MLP neurons of a small language model. Each row is named by its layer, matrix (gate and up: input weights) and neuron, and shows model dimensions 256-447. Each number is 500 + 40 x the weight over its row's rms, rounded and kept within 0 to 999. Numbers have three digits each. A neuron's up and down rows have the sign that makes its largest values positive.
After each neuron's rows, "fires after" lists the tokens most often just before its 100 highest values on Wikipedia text that the model never trained on.

L3.gate584:495445435470482500517437478463551483480532443514498580509448512561503502511487546535447525490464522526477450537456559469537502596455508518452553523501542484447477553512537437533512460543495567494479489523473496501546516487600504433552501495507505569441566551460488484513463454474472510491460576594510450470526475487529519522467516449452480492473549469454476500469405536470541510511496453470522524466485507520532509513518508539480510454487510454414556556537439464456537538471521537507547493492538459480512467529451494460521504471498542524482491498433550479539489500473464395518
L3.up584:517528536502484548568421537545433498510502577433521483559447463511562499537501474516490531517464466528531529538579429556486490551457491468487466506588496499536506547504493471517511509536552566485525444516539505442425559498429483533491444528438502484569524455481482567410496494502502503528526562465511393499470451624509497582522446456490481512455563530457519470456528487500493402481535480467526480456486513428518472568511554540475445486485471532501424540483471537544555481469519522545455563509425460468553539505472504503568502522477524374479545537407483498479515512507549476479
fires after: "| ", "–", "; "

L3.gate366:520519484462519534567481530400478516438531533459440480528544554496431489501442489458474468480533549474491477504465502450464457515455450435523457529493533495453463460566543492495450496536547433512526558467600495477547497442529565545531494483579509499469561467561566495467464440625531456472553520433523484437516489520474566564520536522473511510486564555491497493540444574500471520469441455465498504470481577486516500533426523467545516525468529459536492560471491538481546485553497538443512515448549529465491513394493521475489431525510484493548468518507552435495470480464511494465
L3.up366:429464503579443481466527434535522548486516495571417515530461538554525453541537539446485588531516490498489440495451411556454560526512553445526452520478458496504544436480550514472462493465489522497572540510507376468504590461465580438526519472455525561480506493479537549544502511505498568501477538510520473459489461451453461485521490519537502463579508508560486552489441555513494478519504492532576407472530466504525518499515505519480503517536456469545534496507556463522517443537555484497529517506438542453505485543444555485546441514521579501510461520575464546532466526507575445427
fires after: " ", "0 ", "days "

L3.gate8:441460541472480495472492479508562510518514488482519499497565492580615487529538493520502396504523520546526566461395482476478511556532443506445479457479490528542522518513483483471428574532456516593515521482491502500401490502508491548491524534369567480524513520512528454497430463458521507506478519494466503447490535503507541546463499526463475521518482473561518426543508523451467531527553477502504518477488458517514498541532528507458511530495470504514546432526559460427544632431482490474526498518524494500563472506478500531505462485530531496494453524513529542526526521515462469477
L3.up8:481533523455478548444462484591525544488463467499499492490498552516447488509522470554522479460422567440442528475492464484508493562480535479544498553488518471524475557495447473497514438502549452562517522472430548501461524383500527587519619439477503467462491502506486499470543573588485462430424503544480501480536519484583412485529481465432497461487533472560470528496543532530490531552457479489487503455473529500460595469519536504477474500448490461466487423545476557545584503432466549455450512456500479498508507543531489482540537497487525503563471545518494509580559509475472518504
fires after: ".", "(", "–", "1", "| ", ": "

L3.gate367:456553521507521549495437467547550543439463555453490531531516528532510544512478518490465526547565519535506536503556450492537449419522542436409464559457515486505460407420460473484517432520563455476543437490472486444511497412511468517479552531483498488499519477467510455493504471470572505533478539503484523598504489484536487517482455506453534476450486540507452502532530475534540504489505519550570546497490524417515441505460550586446500520517461572453523505453414519562522583514480466541550549434461498521468544428504513558515555487462537477533422531464520506495589453482502478505
L3.up367:518565486490522528431534557485529546449533489497463533508509522430547499506488491439477566516515479503544512449568491513524552493406445476484562498578420477529467502512542469500491503516459561512491566454527522518492508463493455413532507519445487569464498466485489528511498453515470513551534535515487477544540494458475541599557590499539489435509457541535499463509483553576533597538487484493415458492476512560533446521542471557475508485436472505528449454500500544471482501486512463546479506510462579488520504449510484505484486520509579413451541484519505502533431552504513499531
fires after: "| ", "and "

L3.gate226:456545486498501491505547520530568540557492556510479508481509473501511502517527527572570445554593467450494523487472496506561536416500434485525516498487496527482494480479553542403467495429465519471444541568500497530529484445470462545562496533460475522502555495504521538472562496454525514469473447510586508497536523476495489515491504501440560448500526516519518483550534539497483491442481513547509498529511480504576454501482476451482574446471487506482471399515429481513470519532492470524545540461476478552516455474455533455522471493492482529495449452525467443458489496538463518478
L3.up226:424495498438470537474523492460542562574507542520516555488523538475521444476405552465526435531523466432495454467496526525471441543559471525440489465532513492452522548451523404448511501462509597468463504588479458523521501498415474577499540507540511564512509494401460527545520534555459465524472526507440528442555500515498510486481522507556539531552468399471496475482495541540541462422584521540469458543483473499476479565452443500499465491480440490494530511549501472589466486494490470530540477454560513536553490449542518563481507550499538592504466431508509478560532500554414445540
fires after: "| ", "(", "Nac", "= ", "the "

L3.gate564:502512497540525517467467550504513477549513535401498496501514511516510478522516454464533531478473537427528502465549506533482537553554574464478488457429510503579554516457457481545530542516600424479443457576545521539528571554426463503466476550479521512500442469510545480459451526526523550490539478562525503448540579475523485477547504468417514495463545589478565505544435502515536551501544486505496483553498462479488444521454525469502527467594553452527545450468434483465483503502502507495561461482573526476484486569540550478523400476519459499485525475488566511535466540470498503475
L3.up564:524472546457433515489432486443451454478491567511481471498462496510575484497460538498464484530493533514445466485494533485477454466460565470455495505461518443506418507517499497495528466475553492529529540571465470538491539535485570545446455621496433575493516494529533580460494430511540499494558476497520411470539458483536504494555415564526468553467485570487573525478503443461506556439511473479484512506513520488503448484460462541579469516491494474518545379426547477543483518476513480540502473414472567537480513465457515488575467475446500472477488510404476489489478475458483479544
fires after: "April ", "–", "January ", "U", "October ", "June "

L3.gate208:497531485544525555481504557498495447502517538468473440550488485556469492528488489503491462459505550496579485625524457501553414499585551507474573498460486510502507486518540466510513468438525513551519494534483516554498486552474528486471526506539452539513494548438502492503459535481504442503503511472443517497538545503538534483435438505481505581464492501457506510462519509426489492535569478459510517515527474508422467451458518510501501501507510543502431502451497529508609515434443414430516515513449490582576484511441488433494549530473514562499479513478482476479526472536521553469
L3.up208:489507421500452453517556463448546479565487546472460500414520533534484480480560503534500488535529566439459539495468469497579474503506528530484417515522363496502556514508503445542485423503488513488502516513466420526524505500537546442478553499515484517479567633510464501452565552486548482494482458462458458488516480491517535456494466504521582434474526496497516439477471508465574485519421491461428532551462458572494546498434458451470459474510511499471480493416525529548516508467494575517475506478520489550510548479453450519560528539529504522415539548479528468498530472504557494558
fires after: ", ", "this "

L3.gate788:512555449508489556486424430497556560503461516482473527465551529453470510601620537476499424456447451442469413480518506563445463498533572529479481470485562452533519551536503427532567586494497493521500497505410509456550526451503513527515481514502570462471521538523522423498475517531514547447471496504472531571550483512489464529460432550506496520511520505518497469473500477487427535493489524518478472489402579524489453540528537485500552499505438535524491580462494498518444525543531474461496530553530422531531519499479450530488449571552495488528533504450468558491507479482492516467
L3.up788:496573468536442511494436566497524531560439534528433525492519479460427453545535582459483486464490513460497467416557524542525513482482571502541533549477491506455522513456527502534503474526419491522458437479483502582531572595493476540462515475524547465469517450434464416502536564478536533450504488531454546526590435493506516490546513464504574475526511531455481440456447427448515504424524521478443538450459508531482552522561462500564556474534489505478537532435572505513423498561533524515479531509487474475439539520511440463451529512540493533506474544458527564521604535496400509522
fires after: "| ", "eck ", "1 ", "0 ", "2 "

L3.gate647:495505481468533491547437439513476421435548472478445477534511504511509489438473523484480484502465470484509547407502495524476488503501468449510500522449548501465512423488439393499487490476579492461581550466549474553545483432564450544500444511522535522510485488484503482532474555545543478576481463501436537492507484509404522464561562471493487527544506487514435490461472439532472535490522452501428493482469517527420506528518478490443471569562521536534493505543523461468486583471451535471528538501459503511483536478482478505457508488499495601523479478469476413438528482542530495552
L3.up647:482575450403528490499448451446448531492515548586527460548483470480500502439506499452408543494496497508548535489508490578472462469464452429433543538528573416466448495505470429493472456448536513431591556480486490532439520420525456513496493559518481485508475426507525530568508552478524503465472422495502463433477494525474489521529479522453573509499500490477529452536544484524472491508516551518503609485541479471404462487486467464515538566557485579499506474522491514467533540488524544609555488578471462478434523471442461469486528430509484483550519488497531522414494486476611487564
fires after: "| ", "; "

L3.gate539:490477522536472458453407461501443525489528541504483461471566413491480498490472473533543512480515543536553557514532522564548544486551537539465549568398516538416530485447488526493485454513553539534523584567469548450447506456447457486470486496477533499515553535539552486495540475519530513606441489547536531538475463460457544540426503440529435541521446425552504468526504584493470531486530460494487475455477473500538508501514458461518549487443531515527556465420524467405587434550495438426472446482432508457559474461468469531504523485522470542547410496510558543505489485506520479516
L3.up539:513517527436516519473485416518480517521451460491556499486472498549449513488447457540449535519493528491436528525565423497483511515572531516504518528474477497558477468479587493492444519517488499459510483460555463559481468483517506493448549482477469507542478539508519471581507506515523501521502481505477494430478503483527469498550518520525518493436479512452445486437457485504480450528441501467527464454506530481417534461479520511519538445514506511498518465450460489521426538538480479493457622515486517517464510476521443527501507481509524496400556429477441488498491502576611532496
fires after: "the ", "of ", "'"

L3.gate798:512481536444500531513512502459491507495497451447510528492506538541486545486523508451513512478510469523431438475452493513446457563486502547508511508485559464529461480512540492423565412503506533483494497464499454462501439499489529535492482549508584537534467472527579518527565502467533520467538478499504500546463567494531491461512527424508541490514503509496525472537534532454432528581522463535529449496535488439500520536543495468473458510489435498502506557548522470561479496473496473587503543487402526464450466464528502495500615483481526616479526491414573502570479467506470511462
L3.up798:534510510464511562492494462520425575575443529520546605538528519496478508559561500493412481574540508526493563504461531509482497528541524422527467599529511511481528509491408536453464435515481513473453442571559456430503452580510501513523486471488481489503453517484470496567546583440563562459503492482426464521484458583574547522486525484525553545504433530557472532523500584479499504543485449539522479498590500521430529497475528514515522517464521508514482498548488423416487559427515560488498524487520545506607535562487510492499454468480442564482530483456545515594505569518470528527
fires after: "| ", "; "

L3.gate158:519576511507567567462500485537573479470503507522540513520528511495483614471539498474495472459528459483441545491488491518473468492502457558495475516475525469431488514460535457478572429564501463458508522483498509549469464544486492520467483409535445542484501453472504519517565507499498493488494522438555481577528504453471605539493530506389513446510459457478477520514467448525560512537514455486512492564430516482548504549447557563481395501463467401526487481462504526483565488495507535416604443503457380481413479486505494484459461460453437479518486461506592498504462544503460532469
L3.up158:476499444492544509504500487517506454519540517514417465530502460505532482555489501444448546520547437588506499491527583508438563520488487584520471505495465540514489530531560527451500548548513494492471530485500516444479510539532482573553502470452488499521484530463499462570545435518563526489530537476474510432442485540527581568468508456517489484562516539509485461519456518489472520564505554551531567542548524523448528470557496547427464516485535563493608501505543531533540514508512492491426525492521497505559486483459498491472554490462523447567535507457536491478506469503507598509
fires after: "| ", ": ", "; ", "of "

L3.gate925:544488502473525461504445574409506499507493449555458483455496488470419524443474538534509535478451479503517482579482543479529508472449515479433479600504470470505543521520582472549365505486429496567513490490508447483505536496472506456489544549507511536533476445476505531439552497471446498392520479433531433489515473513498514494529454416490491464517546454525557476557451485492386529501447542531521420446457468506451509476449452490529503448512526488503435467483519519500535541415527545474501486467452514508502568510519504541442473509519477546456540465510574491411501487439460417490
L3.up925:543492505511459529424466545509515564557468517558558538563515447518506468478481474535512554450490511572532584526454409495468490540455533496563427534526442478498470523480460467503546544549545532471550524489541466492573405488505537504534494461534479520526462449485512550486436519491468529458447574463528480423410528489456511542506521462494507428547534561563481515501467502516427511575562464511467520525501496545480501529514498466482451531546498465480526501473511483406523541567467484605590453455382523561501523475510488515570475459487478514550450548444553511429476494509486509498
fires after: "| "

L3.gate583:491565514553443499484476553475550472494494510511496468504554513464508468487513532495561471518466568498518539399427538474512421449510474567486443464489519520533496548509595439446557443469425502551480505471533503565458496444473545507503548525481457529475504545511487510525477599435564508494483498485475505471494538510498487520436529516459495495497513446447452489485459433429484485463469496512495467455550529505548439546514506504481468458533456508568516514517457454473470461483487572442418459516557525519488522513470577476525461541474525493553517583438431455518582430584550495478
L3.up583:507421425524543548430461515488504543548481507473568450580402513477502460482538467493462462536455498493447468524437486584518517419564552541472443438551514468520423522493541526526547485552465412536495485523508482468504501596486453460551450525554497495505519460563523467487556496483430521508512488473457536522517483495491500525509468502443593463504461627507453533471494497434484442497577517516517516545506502533598491481451558475520508513534503519564454449473461552442474455572421489454459498476504504518401482469487526507510502458532521512482442538481534480466478499504533494523
fires after: "201", "196", "197", "198", "199", "195"

L3.gate324:518490477462504496434454453561490468496439483546474479449612497439605528538490521494487488495494458455413543511559525495535531455427573466513460491466543444504543491521425512471496485482477522399516539512478448457533489458461464543523454532540404496494531487534440521571542424490525491496547491597479461492495510534450518529530510452453461507512549491528484495527543444565478523448523509464443527498457511473505526586514461560451453456430440471500513543538519500540515518456498483565443536493444378535484512529492546472425414570460563483505470505488399517482567518515508555466
L3.up324:515503447576495550494405488543492479526522531432534465564520515522560500590508483507487451387479423524530514567422515538593475451491492499576514493500474554470467479516513492423572495493504448523592465522543396519500498506535537493440487526516498510442536534498538469514525480508501471497466372472479514540521480540536500473543446493490493475484538514465506508425505486586516492448480507518514531565484512502568450465518501492466503530515523473460456491533421514494462567523525504395538526534567488466503528445541542494489510519458502523513504458485439397580473400461472534434
fires after: "\n", ",", ".", "-", "a ", "were "

L3.gate538:415516469400513480451508539450494458577499507434504538544492531496400442446504468490507433472489474502461580546496489477478456501544561561526465481505525436462503542460525464488513555535460505532498486461554515539548498516481558450579502555489526492549498532498478435448516499548477524536497449451509509491507425504547501495506431527498568496485494522458525533465473459487545520444416539543474474484503546505533426463510466531503498498546542498554556539483460486590450551475460547557436501529523452471539458420484510493439561514501513484516479575439441467512509479416500468507
L3.up538:510488511523547424498564494474503527571513509503527535520548546448510476509508516513508443501523451571460515461516513568486512490552495376527480557480508412484543451481480592544465484490484495557515461509530487518522543528493453496511554466473523546505540490510486556453526435490509517493479473464491533474492433507532471514480517544521432530544544480538480514498497523493511542534439525487454477495511469523551380496489465545522549448481434559542468478540476603536489418487468516415491479529631526532519438509515552513476411484534535460503567471445478523478451471516498505475
fires after: "201", "197", "202", "194", "200", "198"

L3.gate628:523471564587487566580464521489492558464478565470503456513539417507509564488441461472489513473498489532537521542511505531459503493454543449555442460538489501477447455436459481480480485542423470443509551498543491536488492504557446479541544534428429476538543501506545479463469551509491485503521451521485530530476486435480600547536525496493540508497484510548590460500422519558534517552577506469502490499542410521489499512493498477492542546545507551472490465529520503545488539456493474546591596515503429498462529456553489468463513471524503542488491494489505440525513482584514534535
L3.up628:509549527551508602459552511496539450550528425430504545526500470517441528471485489480513474511452589537531503493551451494518456451543449520511413472538513517554439498489479527431411473497535521514387444475489481506534485455488552455443572539606514504473493491473485495414465602526494530521506492404543464465497451578500534476545578505547451573535453506486494470516505497502512444456460487465508473476559465542505491492486520573496464579459506508490472495514487466554510466458505496486530483568498514488510479442509416475436511540520552545549496473477554498452506455512491464474
fires after: "| ", "; ", "the ", "– ", ", "

L3.gate118:545552538465526435473473494449514515482524515484506559444505557504497401518535441460501457510543460452495448546510481574564533471490476597446534486514599477456449512513479527441521515468551477493549575514480427469460518563580456513558473449479542554513494512480481465576486494534538530503572598491548561528486487442534448598518467581526511442507531473574496508478452534535476440493519492565449514530472465456435492520512501527567520480455552511479509505524542544511530498485365531539480521592471524555418468507583472529468505554483546494564520488519503495457508487528479469549
L3.up118:514413466443467465518540479492572475561449494449543495492468506573509503464470435456500518472437488504482493623422516479500502527494501451517474517484567504507459502492509422476476479439412502504472576508549539492504536425510478464477451478463517541474509496449506571525500507545585517415478494471514518521504514511450599516469548410494504453443453499548471532430503565510502462524463508532501491509529493488488508532619463532474577493389528492442578528448533490509444536475565449496511539560440474418527500469510545558558478525545521433549480448452493520546477415536496491449
fires after: "0 ", "1 ", "3 ", "4 ", "9 "

L3.gate988:495540508487427539492507499457521472604533465531530495453546534422513526489521515514502529531478568506464524521513465509500559536504521459485585468517517468484465457560524434476532520542492514440474488482500529548437488489515457520490490517481457486512526567518509517528498582559559497454456428454427464500503521568517510523491513460484478460482517533530479465549441494440536453475424416530460528488423463467459484557549501451516514527500475514429476470486492482486568451468489490423446521510524505533501476511553544513463531537458529453563427472425555518465470475527463483525
L3.up988:463475459466479537532512418472552452471501497505506419481492537498510520518556411543479541456421462500448465482524495526481521421540487482487542468450529459468524556525517552509508501525454452505523542510398506530508525532485475545468414486501431476460480524521484532524438481564580591563472459473483530512512549535485477522502496519572564448517522551510484568574438535487493493441478501518504518484552418517457493499536492450464470534481526493489537477473514520533486454440549480460524519509448526571474510532515481495503463474499501464534377525526503472462565476492531487543
fires after: "| ", " ", "0 ", "1 "

L3.gate953:449467533501511561563505431480507510520495441448525569518487472523499515469516542526449466460480487450512523563540489531499512508480572537519481554488492514429497505523482523468478480514513496524518475482549519527497517508462476423457567422476509542436502511469453445392531400584467553548507501458546525502484467524439484440558538452513492487521523510560505497494424527538494530463561507540539618442455487530484458483533572528491454536555569523526528522472530488490525449541539561468492510559634456515548519419459455533511540360524581456456462484558488571503508586509551481461
L3.up953:483472517459469498589504441517504522487533493430460509457495494516559488487496549525452520475478529498478566580550462561461482484419510539459495503504548458433491472582371490543481556522584457492549468522461532473522485510445487442483427482465445490456486603518486498467437490547482525536555516488488515546453523473469500443542521512476423485492527517549497498527447472446565509444539482541444577504539586505458540511554597444461453489487407524556513483524446516530472468537509553546521502532539499492483503443464579475523484464527448526494496563525545478518490520525525502506
fires after: "the ", "one ", "a ", "first ", "only "

L3.gate386:513535414495495530590476498473557453493553491518579400495473469544505482520567525474474522452542407450484509501472535538496436459490537499500535480492458451528425557520489580508442563504546469505506526464474400471480572443511571462514493508549504500426502569534525461499429499465566453517465534480479483434538484592498466611582539451498469555493535587521459426474497508510485448419476590514558524509453505550456486509508459549534498530450515571507465475497493543483511503480524441476500448484477470484528578533474485513420534428442502558535486577551499447496571518528472483493
L3.up386:551480475552444480440470502526530506550441463592556466500539536535459504452474495523485432498557497496484439411475511527482475502493556467531545454561463561527507404520429401485486521522430467460504487471454500443470479499493496500446533461530547519471542518495551446490442516433531514498515512483526481551506499459448465530537577508515518524453562506518571444493545481579465482473475544524472494539486486522482550513516445500557429416434506533476453565538505522499484469461490515532497499487460520483441516500480502429391571543488518490507420552440430492498544486497488528496
fires after: "a ", "Votes "

L3.gate753:623516415532478495513462470508511480496499497509446539495529477418519497476496488584432513467486458538498480553541530493468484575550539493540478532484467527490433465474486459529494527545540559491460405489383536528475571469602478423573511490466492492473464556529507472511525506510548436486507514447554505530518531457485595571502469481509456450515552531493513458522521500506536419487540588528466511545514409458498503434532412515498563562485445495554565505527493493542567506481483493511444443472481438477491402562526448492556477502525497501561543556528541436443498514492434464501
L3.up753:492483512464577511481508487508546492535496538531512487533446481607490471518565467520450586485516450458484544502592519456531451481529489543514562478546528489514538570501572421494592458489553475488498561417493499455496466545508558531503503437498513401494489498449570489466483539471507485460498463509553571460577452482483513512490507584539444516415495553540487495487528531570469503517476431523530529522511607529539511454450483505556496416454472466490484502535480501576527481487426492477522485530449425577561475474510499508518553472549572499468455442469499504530565496533520479488
fires after: ".", ",", "-", "–", "Kil", "' "

L3.gate736:504501529446527515437531498515455494463495398511523494575505444461520465482555525507518494571438561524535559497595449460571469542531507579415507514520582492453515509413488565546456531533556502562535546411524556456419522518447522525569544518410433517519455568509520447551510502458522553483493511462455567472569489485527496512510507577525502523478487514537478527510458465573478473506544502462440538518438413491484503546488455434509463562467426448446474433551497483509456494574458497516467458544488429480466398509476585518454457479557544508520476436589557442558484482532497485528
L3.up736:474462512588474580522440493483462480556434537518566566505421488540557481503452487465509471434561514542447546473459442559548501467527483522504449599450481550471518553476496449460532408409504497452445501535443503524478446512465494514544506466464487483506539521523527550571493480520513572506459404451486499645531493444540521441502501479446518481476461532521460511458478479528496529514554533551494514585491480519474445616491550495586484518499471519517456479497450477510535532488618433492484472480491523463423537516506448516509473492487528546490467499484530490427502488553424478482
fires after: "the ", "The "

L3.gate893:487554506486422494546516543457400561534510502544514442554521510453464489465550505530507508575485501521479504524511474595453443438465485492521556443568489494577481537497529470482471509483450542483501541490486528497422485538546495609532426511457525477533456490494490435495410556491512510398502547496477437452573517489493468511468492594544511502530516464465544579548448494445481480488497484582552531488515490525542500487505470474532474593531477486541500519480555519479523511490524478436464444611503531531479540524491527488483560507512508453501456496535474480452526489521440499564
L3.up893:479472506501505488454551512543485503462533442522432553481506514513525487538509560543546478547466485464486510567543502441504482480425441581530426468616516498511460459523472525486565536442501540509555588496492555531509503468414575488587549539402539541545513525497490556494522515501509485468510468474523477513503467531455499571370513478514577515467522478548520519461424453485470420458498433477461610466440482448517576518529507464458492505456557509491480485519545527559482448560504496435472486463549565465507496485515493501553479502495474536459439527489486496484558490525471558547
fires after: "| ", " ", "Centre "

L3.gate786:573527402483546520425496535521458441502470539502488522436506467515504500549574473510514504484499622531576472511498530469486471529513498487486486508498473481461456593487537511547501465507532453528483520490500544482471508547485490525533478500522445520524473472476589535481503499472534504546508484529495618530476509457525534460529528571383539486505504449427456502552476460556463506555533503523511438421464484486508488468466442525524477483526528484423489426454520485541534505499515472507499528547492514517498477431505487442530562533466533551489556396483503545450514550480566438520
L3.up786:523469470530522493438483457482475503542528489581447562487434537511536524523532533479585462543470528473456443482505507511489519539529454444580509504470459472455503473501544515497458472572463445422559442497497439494420483454465544519574520480509503518480563435469530470473542555463525499489492619489560520524543519484482590515609503478557434518510541483520495505511494545473501513487500486505526431497444475485477502555530504445513438491573540405483558434531494471470501543442493431507498533420419529546480566452466486517454529524535488485495479510451577580448468460543516530528
fires after: "| ", "\n", "South "

L3.gate745:493577532538492497498483488451499486463437565433478466561586478536491463511446491447477472567568520500404434471490539528533552486489540497514535541502452525476514553513468513479466515567489522509465462545539512499530495466555487531466535547510526494436484489501459594423423542504515464504498524550553440490407517500532526539525519445449489519428499468536448479479518566533515538477491512499459497479510489433443533551585506474463449526485452510486508524553431528594452480471494510511530492523474506554517460435461513508539525470533520644564524503502496437485488511541516446530
L3.up745:487530534551467536537560557516483497452505493468464490546483553496474532507455516493512448489524447502442485453501482493484480492532464480464486567540504476574503589503519500494477495563436483468479532485523458480463526523557532466499507559517496462461485551453495514522441506548551514524479518482463485422637460451511466535508510455532426526557549485447476452554451469559493499543482537495504534448536482457560488553586483561548453525461469526467450528478539502467503470479483524525506432531470523551472547511516507525538533494497416505535483512484480439479487448520605525518
fires after: "| ", "(", "; "

L3.gate777:478518534522525513484433471488522535486482590522537526543500485503494520445505511454502530502546493489446483546515490514480453495484503556417415500515559483564559527515524488552511489523495425554593495568527521505535455510475505495494496516497476563616485496572423447483510475593534460501504464555473636592482481514472461502474424516476496517547429542488480450528506447517467498524412460478465554509467408448511520527559526426506438534477470568505517457507510510476554555481458549496407489440485484429501463492476483500501503546549551504416552480488493498476450473505484495450
L3.up777:504492446541509407477482532450582560483508580486461611473560531444485477485467476509477472466515494450522536464506531467441463500508499476535410499489504484458419519450495512533457564507466570521478469440439540495478500484466495558523493473535392521474500528493449519460504490572528441524452518460412453516531489438449499499484497514510598492490487466510476518549490451520563512495483492496563466501536506563515507529497506657540504507513492531440500432501461465416504539533494531522540543466558511451562540529443524481481494504564493493505516460500509559495511484555526505557
fires after: "200", "201", "197", "196", "192", "166"

L3.gate767:484499527575555530466457522451520529520448524516498528422528496519457517457488531488512414491526461499497448476532492528478510488480501553545483523537453448424491505492554478589542531504558512494497519496441495467455505483467483501485475490563557481429490521548457473495515510543481519467483468488547510520438583437557456489534437472510487550521507574454507484501533497548537422483516489571501523478526537472454553563499399544548467513514541538550492485460480490528433492504520491523434536423521524586470585491450447432503500499438443476495478481501546471517526494544505486534
L3.up767:441502467478486490460452522485512501477462477496459474480551556483463481507462526546516376535460523517417440456500425548480419484529453487472496466500555447477542527531503538526481523498473473540490484523452531518543548566515481481532477459496504499549486529554492464453457467531592539478514546528559467540443547440516563501519479457514531467489490501533482501516505464485450486489508479543516513502488457540483562464514512479557528480446517539498457515542558473560431553473475496578462541491452462535445477461416492509489480562435454498442572522536472466451525440478541515473
fires after: "| ", "; ", "–", "che"

L3.gate794:481456494441496487447437472580536469575519465505484524542540443530526483534521542473429463467545491473552514460554448504475467541542511465521528616464505480543578563490495517472472468482487483467454454486494531486524495509512534489554479519453474526389435555432482488512529504468573569513456507471555515468541509520523494495476529424513515493500537588571472520566521439455523447550466477424521541481491436511514547542512514478495360468445490513438554521565500478455556474424502481437436524522493557510497504536472466567455438507555505408522457494538456502475459421464513490531
L3.up794:556535476488554513447558530496515487528444424517504484480424474531514560481480445528503434511498498508562466472458548506487459465556525463485494496522481511499517530485486441429492484508484536546458560532530548487556526471407476507487448397554448512432495446460475536406494439520518487427436559565560523512598548508479495524480512487493450450530545518399531572546516492502519576471491532545539458471501546496445559510534483555573556477510486474439486527541543538492555473448463474486589588495550474487413438448436528503440531482499482531468443480521437480554481504457504547490
fires after: "| ", ": ", "; ", "of ", "("

L3.gate819:528476540501516476549528572494518499460548491533483460535517540537473519545559491478523508516475479464526518528508480462514533487460484529467461466536552522539567473534437473511510526474531475420474494486538522515501539560534589504462497444515562486487568573538459516435506497496460461539502441479531469442502472469509448510514482507495538559561480435518473529510482469501529532454573442496519555443526472542513503432494489584500551502461499491465532567551496493399507451519553509526521455503467440492577462509494531466494454510584520459475525407452558596516592487507508484549
L3.up819:501469549476469496490571525497522546536525479503494480515467464493480466518523444551486500513474481456518531487441464470540475499508561467488479483444462499499482500483524549525572478526519508454473532493461533415486462511492503570527534445511586454558549456513509572475492433492479536524445516417544506543477439466450538548511489431512520497523527517574460582501527455516421537428502528575537411528575432559454464512494593531498538476553545533502539540515402476486513568463492477534449480467354486509485510492539520414526462463496530525458533507519523568505514515445411525471
fires after: "| ", "202", "\n", "201", "199", "200"

L3.gate636:568532474508482493482499543480531492531526489503507504520457558498465584447446469399461626508493444571536572522474493531487526463536474485477536511487545513456529406413494424568525527532473574510525488450498513439493580534514534437538374494470461455557497516515458510513461516526482446451422496515551553554501540511467484429509475551479443537493511535462517529535515514513579552512494517430441473506494532530471475535550541552509427547517499544520539488488483537419569512408415464518486492567485429491513465504454452461506441549536524508585459484521512495588474518503506420425
L3.up636:511467514422524552472482570480473438559525434486518493513523511499480544494494500553567458436543556482569433562462449462535432481523489459435558494475457503564531464490523548496502480515525528547493464545499467542509504481484512484526529557502425554516507511464486464472531466485549498473444529504431463478544510541525416514557476477479526487493508533447551468552487503516418550526562486444469444517573509507502442509524530478454529568505518454451482412543458495525532559512507438479537498454419468524523485544541437530390534536507462581500552476583445468505488553484515598511
fires after: "the ", "of ", "The ", "throughout "

L3.gate345:509514487530527511506489481363460542465499541494384561539511532455436529464502513515479511432521525466566472456482521459527505496478503501514464485427573459508515530428459459546572513491436531518538509529528492454460516453532410511484511517504590486538458475548508471452593477556487510539509625472554543481517559425541494502432473483476519511506485586492503509546480499476460522509479468508521490524526514478494564520561453529486400525502390531477466471510561479414510482445463569537517506511512510494496503423448467469475512488499497583530543490523588507521537437556492500503
L3.up345:515602555489525458505555490486454506467532450510493545523515517500465496440477413483480425466549466442487573529510519506561488552476545574543488542533501495588485522487497588405473500506592552479512494501445436499524539435500430441458556475564545493513571413448457449471518525455486530505550485514445548586572497562541499449575530508494524556503512535433527490450500546578501497507530475488519416485543537442439448492492447539526500449499551498533533475473515556542474460486436519464576431513493525536407503515507461571491512448503434523481452429458520495498518494478445483465
fires after: "| ", "; ", ": "